Part of a small language model's weights.
Size: 13 layers, width 160, 2 heads of 64, MLP 640 GELU, vocabulary 8192, 5.05M parameters.
Architecture: rotary positions, biases on query, key and value.
Training: a variant of Adam for these matrices, 141M tokens, 8613 steps.
MLP neurons of a small language model. Each row is named by its layer, matrix (up: input weights) and neuron, and shows model dimensions 0-127. Each number is 50 + 15 x the weight over its row's rms, rounded and kept within 0 to 99.
Before each neuron's rows, "fires in" lists the words (lower case) most often at its 100 highest values on Wikipedia text that the model never trained on; "fires after" lists the tokens most often just before its 100 highest values on Wikipedia text that the model never trained on.

fires in: "a", "established"
fires after: " was", " is", " has", "ed", " made"
L10.up2:59 36 50 58 44 54 47 56 40 35 60 57 64 44 40 32 43 46 54 52 63 62 50 64 62 16 32 35 55 40 50 44 63 73 58 75 55 67 50 54 46 37 44 36 33 55 41 75 52 57 63 21 42 39 37 74 47 47 58 70 61 71 68 54 15 47 41 56 31 57 33 50 46 51 83 78 40 70 82 33 49 46 56 64 47 36 27 77 57 29 65 38 63 67 36 32 74 65 49 37 61 50 55 49 60 08 43 71 25 45 25 52 56 69 52 61 51 71 19 53 48 58 50 70 35 66 32 35

fires in: "he"
fires after: ".", ",", " and", " when", " that"
L7.up417:60 59 28 44 50 58 30 37 28 45 77 41 44 43 47 54 52 62 46 49 50 55 90 53 30 58 45 60 89 79 18 43 77 15 70 72 39 44 28 57 47 53 56 57 23 69 58 38 35 39 51 60 31 66 32 40 41 36 81 45 60 39 60 51 53 57 27 53 41 44 42 37 92 62 43 50 28 51 55 30 63 52 51 28 27 54 51 36 48 51 54 48 48 44 61 58 54 42 29 50 51 45 65 81 69 54 56 41 43 73 68 54 60 30 53 59 12 63 65 25 67 30 66 39 55 68 43 33

fires in: "a", "978"
fires after: " is", " was", " has", " with", " ISBN", "-"
L10.up567:59 57 49 65 67 59 25 57 44 53 35 48 30 36 40 47 59 26 51 74 63 76 52 56 61 34 39 49 71 61 46 64 46 39 64 57 54 50 17 52 39 53 70 27 32 48 73 65 63 50 81 33 38 37 20 70 54 41 72 40 51 62 62 45 31 53 55 41 50 44 44 31 49 72 74 49 10 68 77 38 51 53 35 76 14 53 26 85 52 57 51 22 59 52 60 50 37 54 50 47 54 36 50 44 54 38 58 52 50 56 45 28 53 76 30 37 40 38 10 53 88 59 25 55 51 59 58 43

fires in: "a"
fires after: " was", ",", ".", "\n\n", " is", " been"
L7.up86:79 38 55 38 27 55 29 38 33 62 56 18 57 52 36 40 30 56 25 52 50 45 44 32 62 37 38 64 56 51 39 50 36 49 75 22 54 53 30 86 54 75 65 44 40 48 30 87 28 36 45 64 19 64 50 66 59 48 55 38 62 48 58 38 01 68 49 57 67 49 29 41 57 36 72 61 43 55 60 40 49 54 76 52 36 35 39 34 63 62 44 65 67 41 42 60 86 55 41 62 47 25 43 67 47 35 52 48 24 48 54 49 84 77 44 43 61 70 38 48 62 40 69 41 44 44 49 52

fires in: "after", "from", "at", "the", "of", "to"
fires after: ".", ",", "\n\n", "\n"
L10.up473:63 50 37 43 49 72 44 50 63 59 61 52 49 35 43 41 42 24 33 51 28 47 30 58 47 45 37 73 55 37 30 52 37 59 58 73 47 62 04 62 43 46 46 46 57 53 78 69 22 61 60 60 28 51 39 86 42 21 77 40 40 70 52 52 44 49 62 47 43 28 51 68 30 81 54 44 26 88 61 26 56 51 40 42 60 23 15 49 52 70 53 53 78 50 77 70 65 67 56 28 59 22 59 42 60 31 63 48 51 24 56 49 47 67 26 73 59 43 54 45 32 40 50 58 29 61 51 53

fires in: "a", "an", "votes", "turnout"
fires after: " is", " was", " Total", "|"
L7.up188:68 41 55 53 64 63 57 38 69 56 40 55 36 48 46 48 22 53 26 73 63 39 64 43 47 61 38 20 48 45 75 25 50 68 39 42 39 59 57 38 77 36 47 43 44 41 54 54 59 48 45 59 76 61 30 56 66 54 50 64 33 51 49 55 44 71 37 58 44 23 48 54 43 76 74 49 12 69 55 41 35 34 85 52 26 62 67 63 65 47 22 58 65 61 08 60 47 40 53 29 36 42 48 24 61 38 46 49 44 55 30 43 88 71 46 31 70 80 47 65 58 49 35 97 36 46 27 56

fires in: "a"
fires after: " is", " was", ",", " as", " has", " also"
L7.up75:55 38 36 49 49 68 36 39 25 58 74 41 47 44 57 25 42 66 62 76 39 62 42 34 41 43 40 62 53 44 80 27 67 41 25 28 71 46 47 55 35 38 75 51 50 43 44 82 48 53 72 54 36 31 35 74 27 43 65 77 67 50 78 02 38 45 22 65 50 47 66 75 69 81 63 63 54 35 49 32 51 42 40 66 27 57 40 48 73 49 49 68 57 38 46 43 33 80 33 60 65 58 31 27 42 58 63 61 48 58 45 38 50 47 43 61 59 77 49 32 48 42 48 51 39 53 62 49

fires in: "he", "it", "she"
fires after: ".", ",", " that"
L10.up247:50 39 30 59 44 68 36 37 34 69 39 47 42 60 55 50 58 45 35 47 39 55 79 30 72 65 75 85 44 59 31 34 41 58 60 50 59 33 60 35 50 46 81 41 44 54 87 27 50 42 39 37 61 12 40 45 39 23 56 53 40 52 87 33 49 37 63 52 42 61 81 18 56 55 30 72 35 61 64 30 44 42 55 54 39 67 33 37 77 47 59 45 66 53 39 66 32 53 71 42 89 42 28 56 58 69 36 51 41 43 40 39 63 65 51 42 53 41 60 38 71 19 52 72 59 68 53 51

fires in: "but", "can", "uses", "however", "using", "though"
fires after: ",", " which", " that"
L10.up143:58 67 38 47 33 64 53 57 62 51 55 84 49 37 38 50 65 47 68 57 47 21 66 43 29 40 45 57 68 46 64 53 33 05 53 43 49 47 64 50 51 56 69 63 58 52 20 26 34 64 48 52 70 57 44 83 41 53 47 75 61 71 51 50 39 59 48 51 57 43 50 35 62 73 60 57 41 96 73 18 49 53 61 45 41 69 19 27 62 65 47 48 64 49 28 67 33 76 18 59 67 24 40 14 64 71 57 43 39 39 45 61 47 41 46 50 53 64 55 38 49 62 59 35 15 57 40 71

fires in: "be"
fires after: " to", " can", " may", " for"
L7.up438:59 40 51 58 27 52 60 41 31 63 64 60 44 51 53 54 55 43 34 28 56 72 55 59 37 47 10 44 79 51 45 53 59 36 78 18 40 53 23 85 60 38 71 18 41 48 37 60 71 44 59 53 65 57 47 48 89 29 38 58 58 32 46 25 58 53 44 42 31 50 45 32 48 48 63 53 39 65 57 32 75 52 67 32 55 18 36 42 64 46 59 36 60 78 77 70 31 46 53 55 41 37 41 59 70 55 41 59 56 39 55 36 77 53 59 49 34 62 47 28 56 30 61 62 44 28 54 73

fires in: "with", "but", "though", "although", "whose"
fires after: ",", " and"
L10.up331:71 66 56 61 27 56 27 57 55 40 45 48 31 35 32 46 42 49 45 38 52 60 31 60 22 60 33 44 88 56 44 51 68 46 57 61 52 52 32 51 53 35 73 46 40 68 67 43 58 64 51 76 39 70 26 59 68 69 78 78 39 53 57 35 47 43 66 47 29 32 47 58 58 64 41 54 27 55 55 30 47 61 48 38 30 57 13 41 35 68 51 34 63 76 50 72 48 55 69 22 67 37 56 44 58 46 44 37 55 52 51 34 36 38 45 66 49 54 36 13 56 40 21 37 54 99 47 59

fires in: "a", "tumor"
fires after: " is", " of", " as", " has", " in", " for"
L7.up413:57 45 34 44 35 50 39 56 29 39 60 60 56 35 25 45 78 66 38 59 40 39 34 79 44 35 31 30 51 50 65 57 40 46 73 52 55 32 59 59 56 57 80 44 46 46 24 67 47 46 59 24 64 62 35 46 41 30 67 52 69 51 63 25 28 45 39 58 20 38 61 70 70 56 80 94 30 38 58 27 65 56 47 45 46 49 53 67 50 40 41 81 60 59 52 66 50 63 56 70 49 63 43 38 55 22 69 64 38 37 67 42 69 40 61 75 55 70 59 26 48 50 28 48 35 42 66 41

fires in: "to", "2", "3", "4", "we", "5"
fires after: "|", "-"
L9.up628:60 38 59 46 52 28 49 35 38 60 52 67 69 23 31 54 38 53 38 65 28 63 56 87 62 50 16 59 37 59 75 52 22 49 40 54 70 60 36 40 56 57 50 45 43 68 68 38 62 73 33 35 74 65 30 42 55 51 40 42 34 55 72 66 25 38 83 31 72 45 60 56 71 39 70 89 23 52 29 46 61 58 44 42 30 66 53 54 22 54 49 40 23 61 43 65 38 63 72 54 44 31 74 50 73 32 56 34 43 61 59 36 62 38 44 47 39 45 42 41 52 55 50 51 42 56 43 16

fires in: "the"
fires after: ".", "\n\n", " where", " which", " that"
L10.up551:80 21 67 52 35 65 49 62 46 60 61 58 45 59 54 36 37 37 37 40 36 60 25 52 54 55 39 61 81 55 16 25 67 37 62 37 64 62 35 59 44 59 61 53 45 57 49 36 57 47 81 49 38 35 42 44 72 31 40 47 35 61 49 52 45 55 73 60 25 40 68 65 57 57 29 07 41 61 62 55 44 60 84 31 60 30 47 36 74 45 54 44 66 54 66 64 81 42 50 60 24 56 38 32 36 45 64 35 44 42 42 41 37 44 62 39 69 51 18 36 27 42 70 60 54 49 61 39

fires in: "in", "albums", "jørgensen", "from"
fires after: ".", " J"
L4.up617:56 52 67 45 37 67 39 50 24 31 26 34 64 51 25 53 41 59 45 50 43 42 40 56 62 42 32 16 75 35 61 55 58 45 62 38 79 79 39 52 60 65 33 54 51 65 44 45 45 25 64 40 60 54 69 70 36 50 43 39 38 87 52 45 36 59 41 39 70 45 60 44 43 61 47 86 61 37 45 28 56 31 39 81 52 63 57 40 41 62 43 59 74 38 41 60 67 71 89 53 37 71 44 17 72 44 48 35 15 29 39 60 56 50 55 36 69 62 53 52 10 70 59 85 46 53 42 49

fires in: "born", "an", "however", "and", "a"
fires after: " (", ",", ";", " is", " was"
L10.up414:54 26 50 56 34 75 48 38 46 29 63 55 54 58 35 35 39 53 63 43 55 46 63 59 69 48 48 72 64 68 54 58 43 26 74 66 51 54 32 55 46 76 52 45 66 49 32 59 36 53 61 63 37 41 33 95 41 57 51 54 85 86 51 47 48 48 51 56 57 24 75 65 30 75 71 58 29 68 71 22 49 38 28 65 32 49 45 56 54 61 47 60 41 51 65 70 60 79 55 45 45 31 45 16 54 28 40 39 55 53 38 60 43 58 61 50 39 85 31 31 37 61 49 47 07 40 39 50

fires in: "she", "by", "while"
fires after: ",", " that", "ed", "\""
L5.up409:45 61 43 59 64 55 21 23 40 64 61 23 35 83 31 36 46 35 23 55 56 55 53 64 49 69 43 60 49 67 67 44 53 22 72 53 45 43 46 54 50 53 48 17 35 43 75 62 57 44 47 82 63 87 49 50 71 52 38 44 65 68 63 61 32 46 67 52 61 50 78 25 34 60 36 65 28 56 60 26 24 42 66 62 17 76 59 65 65 22 35 45 69 46 70 65 32 61 56 47 89 31 46 28 69 59 54 23 48 35 58 43 60 53 44 46 43 41 58 27 42 46 66 48 53 56 40 44

fires in: "the"
fires after: "\n\n", ".", "\n", " \"", " ("
L7.up172:65 32 49 57 62 30 60 57 37 48 68 51 67 55 31 48 58 32 54 53 47 71 17 63 13 48 22 22 44 60 13 39 90 61 47 48 51 62 40 30 15 57 49 64 28 51 53 78 38 55 57 57 46 46 57 53 65 35 45 68 71 49 37 16 66 15 50 58 41 58 41 58 42 56 45 33 60 56 36 61 65 48 49 60 73 51 46 54 55 43 48 67 46 36 72 59 54 27 65 51 44 68 46 47 46 40 49 77 53 49 67 30 52 58 18 63 50 89 30 46 51 36 58 49 65 14 66 49

fires in: "who", "which", "he", "that", "she", "is"
fires after: ",", "\n", "\n\n", ")", "H"
L10.up353:39 53 52 67 44 45 49 32 40 34 44 64 50 66 44 59 30 37 61 28 32 56 62 69 55 44 71 52 65 59 37 38 60 49 45 36 75 52 65 51 36 39 57 27 47 58 51 48 61 67 52 52 41 24 10 37 62 45 65 64 12 59 71 29 66 29 50 15 49 27 61 61 51 87 40 43 49 75 50 27 28 26 60 67 41 50 44 54 72 35 18 58 59 66 37 99 41 50 51 47 39 26 57 80 47 70 43 78 06 77 29 37 50 40 61 42 56 60 49 66 54 56 63 80 45 27 47 31